From a checkpoint of a small transformer trained on Wikipedia.
Architecture: RMSNorm before each block, rotary positions, no biases in attention or MLP, tied embeddings.
Training: a variant of Muon for these matrices, 390M tokens, 2974 steps.
MLP neurons of a small language model. Each row is named by its layer, matrix (gate and up: input weights) and neuron, and shows model dimensions 0-127. Each number is 128 + 32 x the weight over its row's rms, rounded and kept within 0 to 255. Numbers have three digits each. A neuron's up and down rows have the sign that makes its largest values positive.
A block is one neuron, or neurons of one layer that tend to fire together. After each block is what it responds to, as a language model described it from the Wikipedia text at the highest values.

L10.gate791:135062142125131164094126156104130127111108160073101140169066167100119102139079176151134108050130086118156110159098158150179183097085071101165128112092154093089161166122172132114196140112130121106115120105178193122151133065165136092174101110088152130163157071130130135118186160164186114131113089147165121124133087104211117151128184155125097113126111170124100146131136120114132122085080
L10.up791:105115131113104176117097186123124140089174114109175098160104157133127157109146104090164144185138104141145151103082173130143153175200078111125097128126144104151184116199110169080085097113186122181126156143157138109110098128089150110123151128098148150116120149150158098127178084166137086123131100140101115104149109140149160145173069147113109068128137169111165096128127109065162102074156
Numeric table cell separators. Mostly the | between numeric cells in wiki tables, such as climate-box temperatures and election vote counts; weaker on word pieces inside URLs and ^{ in km².

L9.gate31:130112125095085104181068164205127141137191126111122158096140158183140122148120109079154073116164155109073112110125108170042124161121160116121118162108140119040160093179092199135162066118114158119120127085108096122157152152105140140119093107131073091163149103065174117039150086156079166113043109134084105113115195118070112104166145118088162126202060166159157112187151147144088159137157
L9.up31:120206130086106071196143169193216138166151135129109165149146118100151168177183143144075089125151077083130162118049109193103101113097190141141164157143119185093172106146143155120150086157121157077055117128147158189166140157154092140151074120175117160147113161122081094136146125156116117133080140188114126211119106106104154057165142123117120093074113148115120139094118072107175148172088
L9.gate106:141149096130080168202116123128151127167110123123139160101132136163156093104084102147114178144100089156107100134146167168082144128064134121122168112124176126149135140084152158077154157107119109159176055120149161156147085156151169125096125151168097141180070123158069141117163097159183068102092148090153091183110119081118117073164116144096154116177121116153167091135113118097150101146166
L9.up106:109138102107123167207088096149117169136158134180133151156149118114113088076133087154136114069130133129172087155146152139173167164097126122110130146101162126065186070092154155067130153132134088180149159163101121200110129095128129143125173162145133196081134128177108131137160099139194103150137130124158161104104162116142153121135147143133172105165102127158135157125187103121111126088108
L9.gate136:083089079125117171085158085134125120157132144134097109091144126155116088163105117112146098131159156157137083050118135166151172180136109120152075077114137130104115083125106120136126125120106093155158096119106165084122103097101180116123112127188150112134137201159142143084113096129174135062077160171141111102199143159111158197149086093126137146150123096175116070105141066032102149077141
L9.up136:112152083127163077124164146194137123152149120157114132162131121143106119164183131061158137117167131180048124096101169143160142105157111120088199154111152129161109113130091118170133120171104133136136093096132126089101139127103175146151145146131129124152072162145181127178157069113166119091115191172113148160098135144071060122183111050071098110192116092114083117154102094078146133169078
L9.gate207:147112091154167149127141187084144124130135088184147136113189182087130143103100092107146135088147068118082073148129204210128129145163116180128159070111165143134188118149095106142129176131116130141145134177109165135125060140126103202128120118113131174120110142135134131117169115129127144090070094121124122122151181115100125121109135136130164127169141145091136101142094179097188123125132
L9.up207:087134118121072123156178163135125123093111124128095130103147161106084123150181178151156107147132093153123142121076126183122113142118121158107167132126119164137124156123130122156101117160118152116119115160082187139137107127128158120085132103114103169108129116047098207148174110126132071110087083106178142189180133102120156138102156072181190141171121191123103178129119131114185163082100
L9.gate372:084025093145110145128153096163155110100130157119087144138128089128104107131120169115119126101081103104134158103036092104099109190099142087158214151078092170098067099111146117082134165152078113151117111153107193110152133035114167150124108081138089114188138128118100125111154146161077156083181127129170128117128110164097150084135145079145172128128121105124129130144149135167119077117115
L9.up372:120088123153104136103192158151148138173145114112103160156123060105096164095157082116096109174138117140106129167090128139097109115116145125161097108050131124132102098142071160147130145136090124100128124198082141096118161091084142147107120107186121132092102142083123110104138070095131206108118083180145164142089082129144116121082159108184113125096117114162127191197113117190120123080145
L9.gate373:112085122099137150103070168195172088113171139146116096130171173146087134103138074056159080115099160140109148093160142103100151148119129079194141143101106166108096078122168141070137149130130130116119123127100051148154133136132101113201120152108122111120094147114078132146142047128112103137096141096132146134138097159227129151117158116122040075169120110167103120146164115126111071150182
L9.up373:121137139098144179165043089082168161092101133096128118120177144188117174100127122128174129119140129192127082139118130144143126126167149096142080127112127178114103128111116118110091208123099088158059104110145209151166101141120114120154186141111122211156165122171171159163164090094169125141120163202177138092155120129128144167148114094090123113125112065107121091148170122130163121099108
L9.gate528:123123049151180113187102130169148095184138082122126124153092081102136109137122105107086127108127213158145104069180161087114149167129118160159162166120088173116167144127044080173159106157111098102115162144156214075138082161099167086108121123089095142161099155116172155177147143084092123144138173190121097117140101129146070148148130148173113105117081085125105115166133091153234115072104
L9.up528:096173156185153084145127100183181140102104116123084126079168136112069144137130101125170092091183145129120136075081177109188172126100147139126101099057161077153172166124125110115135094137119131090156159154151099098125147107078187103089145119122130106155123141130143125107114124172155143153117102168122086075119111065146173104158153068169122187151131161137094060164157129138096099138143
L9.gate598:126069099103120138077166106123164097152134118100073150118129058131170151115105117116122145132108146090130107165133115116159074133107123113126113095188154124085132167096140120097150130158092124157122077112110173134086095178120063114102170157142108111127108091091136166152127123177158119163183087165095152122109145086175162071107173101113106150124129166124128167064089174148081118102118
L9.up598:119123089118072096076126134179155137171145113141114131128072099091056118115166093137105106147209085166176103142137161117135104085051209111121059174102128149104142143163058138150126101106102147151083099114165139114093129121136146080175173141122123101133122135157100106149140145104133142147101107137159085133119166093097148096138190138144188091124192141124130135131092142188036090117113
L9.gate630:078133121126092110161124148107104130090109134092147089111130188121104104130210164069142181165103129121102106093131141144139146174080131160073199148198162145145128107137028106121150137175193066141100120128097107127148167173204116177141113154163149120122108170157122099109130103091111143181119116148142132144142121197150119132056104127109129115164081094156155113102120148126153132129126
L9.up630:113120144106156136159143098103169151119072179018112077095154155075128148131135151112181055089115130153101125125077143111130089122096123165139106162170125122100106159133153144121105093162123127175139122082107123162131080161163111102107072097138077118134120091115125079091138183139121147101132125149137104137114115134089191152157105154190181126169140128113064099098108112136214139115133
L9.gate733:143099179096154141172173112166103024127149121120031158110073077179141121095122133111157112093088145107135110122115088129144128140125050163143091115109139114097116119121133106139098109110104185125142128058122135071135104097128132090191092113079113147174130143100161161146135087122119178091126110065088160132144125190095140195151194081153120130129148126158119111098081121112136102087154
L9.up733:091120086143129132139146136095104111065139114147106113161103114171191149170075220155127059151132089159108094134088125152111144125169130129241123061146130127145101113136100123116095071147169175165132140145097091124159056194097112160110043122096117110147111121118152092107093143180096137202161118174147123157121136144071132086091161134191092096157130098109165116157143132189128103119114
L9.gate838:111086178111147088107110142129102140099139055124168125161113116092140086142063123185145132077111123096089105157129171181095103113096135183146096115151134124130120142081088140105112125154064115074116170136133154084155077115104135178115149111137144157167119131166078143176102108102075126188084123155153107096179102167206105130157169125128096102139117092133158126157120105080109086083099
L9.up838:078098057110133146142153126175141128101162105158074028153106168081115130132087155104134103164116146148126108196098132148121110115077065081100128105081076088110169068127150179175146128113115187097082117111138083083208174109142116126110119169155129199100146148159104205142124096136142159126178172156093116134152102110159117253142060148181104115130132122102211092123105155100163058172197
L9.gate842:107114146143133196088130140107150143095115109150167119114102134170055126126054131159139140133148135203149095127114113139141122058101104127100105100133185147091132128117125142101143128167109152158130076152124118132157052183163128124144106078151152132112117095066117141121131159122153191147149119121069152167080131151143118134122120138136123139118119137086114095093170111199147153137124
L9.up842:094179113150079119120148096122092127087155106145141133108106065141114082112079188126156143098130122160133089111157151153183106102076090089183071090121142137164105079131132166162166142099118130166153108125101097094167147111176151143151175081104058192106133177155156140171145092123100119182110103124124137152163095158157133081095154091143141086116143120192179108074164154068099119162129
L9.gate885:131104180111113162134160109135123214113160086139098165076145063148139081145105126138175159093043078125191126098139110116140089153156101138145135205102127123115122100138137199140129130116112082160119192126100084152124110173060089132106111132147170099108093087135163177082133151140192142167152141180018153094144154134152123109145159061091185121103114112172141156077114120155124149089096
L9.up885:118129154166151122119135170086138097126165057168089089093106059110099123124166135125121153161088113109163138141122095167140090145118135101140129137107096048098160136138110125085084106153100086170114134114108152086111162185082132060130127085078086093103070151127142160150118079152122115186134160117125109103157140087160158091159167162173149092230089105150086165142146136106101133177119
L9.gate918:162114092096153125140186120147092117111093132097101144090086120129110115079095135137135122117111089165148088087163125114129092162057145137170093097133117157074163072141131079148102107100056103109086143128154124135195202160136114121199105157134176145150149126072146197083130116150130113095137135112078086138135165095085143169093107122084117129089116058148148128128137135121125146103098
L9.up918:110130154143174144125131128176114136105122143060116139144106159159186133065093135156129167076157149138169096151128073134094197133111113142113098099141111063117108129101142134179168135119139100169156128145127113108127121124126150121131127090104163093122113124108114113096145109147075175091184071134169189170159140151120121096137121161169137112137111180151169146101175071160138085162167
L9.gate935:129117138152136109094134131193116143155163127139127144130178107148084156153173110126208158063116139165114133109125117170087145109104133137128162089098164098138080131147133121120105110038122042116119169125101173161106154152184103144166082123154079154069136120112101121100129133116086164156119178160086190144161105111120132121167110105161109122085161187160127093117111148142156137119112
L9.up935:101115084114136123114149059158165152081084125143107130166146114102108149107093173111126106105138139166111130076204169118090111156118164164216170147130080112132161134079089144140159086136082101118087140143141127175158120197089056128124115158131134148099153131083135115144169131105137101117119154120153090160116158101099116131106118129127194039166130110170086119150143158147117109126115
L9.gate1021:173064155074162138129115146161144061079183105132148077198119134105077105137135096158152138123089138137105194075200094198103131128142104177124140164098101111054131101145112126087119092138108116150130146108068187165135169112160127173094144154121101154113102160079148127114187123128124117155187145157171109108101115159176183170103116088167156066183137116157181145092095167082084158153132
L9.up1021:125102163120165131126135155139152133115153067125100078125111099157101135146099152151145155125118109140155150164096133163111146133090163144118175215157130136106130025148172094132159137139099093162151165066136147174156164103144141125113122107072085159097112138152126160125126055107127130107156096133180061103163092164146147185187140148126139138103118125116100126076123157093225127128104
Table cell delimiters. Opening parentheses and pipe separators inside Wikipedia tables and infoboxes, e.g. UK Singles (OCC), °C (°F), | Republican hold, No. |.

L10.gate798:115074165174106115155159136148133136088116139158108083152116104184103111108143179126125137172053138171159105158098106153157141094103044139151162066103145133156134137127129176126093109150155189162180101158125108146090077100136078146113180141190111143137143184164112134180138092101129081161118139124097182080165117113107130095171135111093073129161170156078157130082139085060193113130163
L10.up798:126135115149153146074170138171113101143117115116064063107207176138112150157133146160192178114142144089129136104104093091106111147113105135158207204126102145148181123172148154172186139112113109091214120097133147115110139115108169126163133095231083150142105121138156112186132127074085097142113118103068056149097148172126146130108030173131135163114121147161131138121100140076122173105130
Election table header cells. The "| " cell break between Party and Candidate in election-results table headers, plus scattered mid-word fragments such as Pro-g-ress, tr-ough, Az-erb-aijan.

L8.gate585:171042087118059126128148175098143130085174061127099109189092181137130142122167187165166183096136114113146068147162123143142192178138180141146120151037120123047130197146085138120101076191115121129099070199170198132111103082196106098113122178113154137092104083105135102093107096121144113180113140149112102127172091098074078107144118135125121094124068128133133167125046128162120114119119
L8.up585:173097136103095132099093155129163082143071138109073130116121153153150143093146102112143091102090149087158092121133124101144155160084111138129078142074037095133103139165110159133174113106064109149152145161140216174167104116148121109136144112116101081076139087132091139132069127114113155160145132142144110158112111134155188135125140138188149123142182148115128104145132093134067116171134
L8.gate670:082159133119192144113144161131102151115141097092106089153129142138116150100135102107108097118150133133108122162180095127139081195031174141137154085138149126115109117161110126127071145151094043113126117160113146140126096154154130110156149137148104133136111128154125121178134152104106119132110124156112125116063153140117124109162136121186159143116166087160160084122139152119131087146124
L8.up670:109101168127094078116127199187133097123164094158112070133135115109108102116123151092148160127090104092147125164134124106160158148132116137106084152161086131085133084157125197106140126205165096098060109147119146143135081166105117103168151176117148154079150106120114135131154120066116084105113166147125064102142132132081146147071216096117118106136115104132177153081140164165142028152139
L8.gate717:075077155151144115149163112077080119089129127094147131109202094127129093086110164139146148083153126139118078226150119111098164109118091176083182128179134144146083160157102119107121138160179091129169203081142136087146099158092075205088168110066056117217108127183088194102111111117112154161121118137102159084111129125151210096124075075160128126103149128127156134110070108162127080161067
L8.up717:107119129040144113092167128090145130090123138128122185172120115065164138076165139145142061099116111138137122134103145168114080059170067170139137164104151120135113144125146134109123106176123097187111142094150185168115137163123091130084115188087115154135115139075192114114149150092131088189097093136153117150171117117104133135144154132166129134149124133165144158189209121143137196146122
L8.gate959:109158131131165208131188109125197117089162162154116128074148144125124143052113164061149095112151124127128100124136110113086110114079129142123134124144120056137207096197153085158133144091117173121140150144088129109084171098115156114148123227147098084044118138099105124090158145134087069131164102188119123145123142104175123140125132176110169157144149097115117143118124160139147107084116
L8.up959:104103120132105114140116141109084097141106104161089109146115181157122147127155180123138169135068159093151129144140157192136152114154154160165118092074079118091091115127085148083114168116125182189081116132078168136112026191181113094068149103136114122188112155057153083135145130085146129134146113099096150166177106120083081121129098084142143098097117133108086095138114090127133122107085
Table header separators. Pipe separators between column headers in Wikipedia tables, above all "Party | | Candidate" in election results, plus bullets/dashes starting infobox lines.

L9.gate93:150132088155089174130118153154125122121169116123034123100151113157153160082125176120153096126126135091113143125146139147175107187140153149177101149139059167125123164155035161099124105140166176057144119072050108174150134083173137178078106132172106119131089198073087109109082133174125074122118129124162132081147189145185149168137102175124176160123116130172169132169081172184103136145164
L9.up93:099114118066167125128173105081133194141156109136129125106157094119161148145095162124126103165142101146119132137103114152162125158105167142171137151160110139114091131109199122128124172149180121069099193163120131101104155132198123095153099146187096071200132134095135173145185152154190091104084056151186150107169128163071152122130157203145115147185156150100146141107179165131112134110111
L9.gate134:127142125120169132080131157128128103110168123127151138121106132166136144119136121163159137139093152157120126136116130086111160106159175143124172125153135150085168131158121130146118079134062122132138114150131128108117082139083172084169108123079135106192121132118090132104100164130083170123111113070132115159103155138143145088148102164105173136093096125132138160070099042181131113116144
L9.up134:122191094097117128126122143132099103089164127155106109093109151118127084116166132158107124098171125201092085133153200147139135102111193156088083150170119127089087171224158166060071062127138072091156129101101193156145062165127227103155080160124128187166092129097157136139093113093118115086097100129126169080115120094156215130080168085137116106110144100083151161179119153147092101120106
L9.gate140:126071125101165215110108073118104095105134109094131105123144179119153074144081160099194114098114121061113119100148145087117116135164096164133107160143131166137146132165092101084088136130063109073129145181105198099119070058163191198175165075125090136106111119117101158136152079124133071121090101161121130130108143076132121144153146172136115124109188101134148140141108169071140125118111
L9.up140:080138101102102171062096118114122133128118144178104150106112117144121106181139075131079114074103136167181125119143088090146170096161076124185085124147135069107193091084130100112060131112098151114136148143106162142118130102150130198117105164115167125090123107152136167137102135116146142208063094082177072118122103107098150097127193198095100145131102175156166119093179131079131157129117
L9.gate178:157079191137191097139138121145160075150165109139191129054080149153083152096122136195165091138139089131136120172133121089207117138143116109086101150148071077175153114134099089110144156094111124180110096082173110112127129162144105120155074128101096206112073160141101047154113041125125111163167129152135148176083166160132110143113121151170158126073140191155194149193134123087184157120135
L9.up178:120130131158126133119091074081160176198168104182146123125078115088154153081133127109135146137125159147115187197120054118132183147142150172168155113160195131109157154132067115127096151173126108095146136129056117067094176088153118103131164201119160157102148124208113109102164097139118143147128173146174173159100151145068061194084111163057123147166102124149065113139104135139131115123139
L9.gate287:103128100082153152132156171114146164133135131111131106091036108138114099055139120140147123100081153133178161111195038141092118139108106127086123095098095177103155085148043201136132118116079102110146134137189131138141186164109156088190065131135127118154177158167131183122154081136132105158128103198107154194090097113068108143095128143122143155161089110120136144098129182111162110150132
L9.up287:153138147133156093115025099137127140148107139095092155083169158105105076177126097107130104120121152055120117124116144111104134160135128161134050148143102205157091121111100083168126075109131129146113151112122154101069096146157163107107157109091130102032180075127119168106194099145124121127139103138152153174082063084114139056100165166172131146096098183125132102140115088108124152053117
L9.gate358:199077135094121112078072158079083170094150136118148132173109134132164113160149125111148135143126127090105184191125064120188144109108208162127090112147139111126120124104148090144067088096102118148143107137098191100135083159101166189128161086111087114122119099124087153125184058150140067137137118102128101185141111112127089059178138143070094157110158101101157151160122123144158153169109
L9.up358:081088121145156111071100156062153095111148117215086121083100102112129120130192120103131185101134128130134095056155053121098112160094135139076145106127159120095083128178084106062072129178140119121149166170133160175107136099188167174117169077188089104104140112138072152193125139158088138148140103136078186069110149110107077154147078074131196113137107070144178117133109108146158128132142
L9.gate430:134045102086136169105096109122106174138146151127115111136122070141177173089153159137125133139174111155096088171174155124095137088115141161168094184112170161135117079174129113094082115119111133082120158103203109118134123128104120072134141111185118145038204151116083133083131133148119156141143174188159053043114156078039136072115106110105143158093142136099161133123086168130156096093144
L9.up430:116162109138110058100130165094213162119096143173143119140174113101086154127095131128141139100150105046179145153116108118103126143137138122116160155124063133162103120112125089125093126135152144069137161143110120151164111142125134116194089145100159158167140171185072134152120148122135111121154120088136143122154127139090083117134099167096176124131185097125143099137091129106101105155094
L9.gate561:078064153096131093128132109098111080094156108061097146129108095097164108132100163140163114115128189162047154093137194140169132119150122135139174183071072114094153052178045123119148113135119074125106168129122179134118144147127103104109147122148096167124113080107110181070138077100094125106087081146158117101182153160191120127132159171164149133130120159107125102159091129141137061098110
L9.up561:124059095111180126124052134112159133077119028169161168073065154158091135154159081139169128128079177095100173105119146161161109130102091140157137118035133132124099139121060119139107144082106098182101131154150139125105124105084109175188094115138161090170153155170132172127128187134146157165099151150139201014166100124095099105152132130124132130161072134194171125120174094138106109136186
L9.gate680:130098096080122221191141166168171157128178101169131065142114080163118129142201124108153127168128105118123126073143173107137156161121165115153129075111137111059084120129101125138155112129098126123177169139138112157144151041056107112062150141127108196077160115178145128138136148102120076094110095123124122123127126100092064067096107099137102119106105151154148043208114121191123101108126
L9.up680:156093066082153132134165158078118125145165137112127111142155116056079142112123155111184067111128181074119125106171162104064124081117164189125134120146154147081132152135160126100190079104081133120097125126104094136106129132163160163160143127090148184140155211112113118148099093138139123067121086117094134169123089146093135104099222129162135126058165156096101139128059158144164088074168
L9.gate682:177115115138203121127121131157105100134177160163133096099151097177161131112112161120114091171109144093163109172112129110158144104110105156094122077124154152108244138171103097133125165151056141104074148156138102075175128121076143097177093140182077076208177126119086090116128133098137177145171143158090152126173130092110071135146142140122109106143129141152117151182062106054195105167033
L9.up682:135217073123133146070166097125113100110133125134173132120138076130098111135164120121094128110170131102077104125083133132085117115083123146102134099116104135115147137181096152083086127076079094191057113197149221117178120112129141154127146138096092154157174136120140100098139111147138168095181171137104168153161139131070104186172152177125153090119127162081148139180099169095120161170090
L9.gate692:122195110159110159190091148060153170101141100106069100118180133153046112123140102126133158154139151117109213144167138139139114111110073088113123168085173142093137131162094154081118178078118125112176154179064184150156059139203149102119141118166169106130111134122067112112113170063106097149123141123162122119104099157140120148088061150135140066095088160120147138108114125142147120187164
L9.up692:151091116146127118082143122163082157121064175148127124159132130128111153140186145136126114171141111075137169095153084155102156136100123150184142105155120093181115157120146141069143096103105109090104210135099151145075099144153099186136096098122117081142160204028112089141179195081135147169036089075103152061087208113111092084141104168131111110102107103174112105095087177090086132126090
L9.gate720:137125154159141205117138174099148152116196150140127085102072117146126183089115115138170133119150151091135167148162143172063110077136160135081116124151087173087114147153138111052129127115092070122176119179103138175161157104128136144068134125098130093067077198153145189125133083143149032133151064117097064118142143142137093181120120104087134106161111157163125140119150141125161105149170
L9.up720:136104172160138118195109145170091156149139141132115183143143123115128144143110114050121118158124160115100149234172148113148182181107107174032166118105096080126170127108087164161112147088154091139095148080130095136163135074055141169124097142151082161119126183180142131150119123168174163139108122168093128100122143127140086164124104114111089155142158124109136083114185103147141099150160
L9.gate801:128114090119133164113142109139109159129087163148127108146137085123092140149061136139091121151135173129105133152129147114155108157085144135134134108053113129094116165160140149138119139134129175147151206128103151145117084120226107101118147129174165137177121132095121114178112102195092111039160122092102127126172080148123122159192081126090161107064112113171183097177080078108062100152126
L9.up801:129104077140155153058175105156103147151143120094103156149155119084154104076124142133125109134137153122148124180136121139128157145090128130129131101122071157104099123150111152090106087082123103133099113172119148141115088142159197105143069000118086159143141155167102081172165158116125174189120091145151107081155104068126112076082092148070142177104153175090192130158131152130145128110130
L9.gate846:096114077145126139115120129150118106135102130157084134169140129108182091101187134142114185102041143164110138152165138160121166073123123121106137057066092107103102141155069154145118142129078077132060180113128160163087093128089140120137109189114089147068114173148122135105089121094122122144144191108177168243140117196107103178083177129156160142066111155175113029090103097084114165165163
L9.up846:129111081146163084183092125128093098053119159068196182070131126089184171069199118128170082193159204143128128125153114173177117175137156139131132141161091111172131153093151144110176163138160118125167127128082096110175157058146115177139124115179156087159087134102166112112145097079134150177154161111116111123088164077115101139121141176098122107145073184103113133126046110076126108140111
L9.gate897:163080094068068088054123170107122175084092109191128149071136108117125176188131130173110106160141065128181106165133120119187121138063164115070153083116125133161135131104161110133167122140149089134108105176138094151143076110131114147114146159155111181123039145187120136145059107186162140141157176136164098086121121157124126178124122099126164174091159089163150181138166090149123104132209
L9.up897:104132126140156086093112109091194165144107179111131136099142085147140064132116133141187114091137120155073123105117122103166013115037122109097123229170166088168111134113080111087117119120116125106205159166139083128114141189111131141177159103100142115136096074129088089125146167131106143155123119129101078128116105177165222106154126155162170186110148087098172120120169131143167155089102
L9.gate983:136163152128119121149115184147109171169118116144085101091090179057182149087160184121097131116119155092088166085073163117074101092150102108116146106134047086113132138192129150143115143084077110153145162144071159122133183101102123114105091139117145198092151180196118151150141105191080151182123117157158146152148134169109101173125144121115076097145058173108134104086116182107111151064121
L9.up983:124106120180172110203054148172155128080139165079144207135145090087116139144077094099139135140170160091156156148146156121136104182110131102110088171128159105156113074101057140125119163142156077071114070063165170128148165121155140174101088157169118135120103111097140133106126151158144165102113171185145116138126090161092064115169159088139128115142070062168136121135113120103108165139086
Table column separators. Pipe separators between column headings in wiki tables, especially election-result headers (Party | Candidate | Votes | %) and sports standings/stat rows.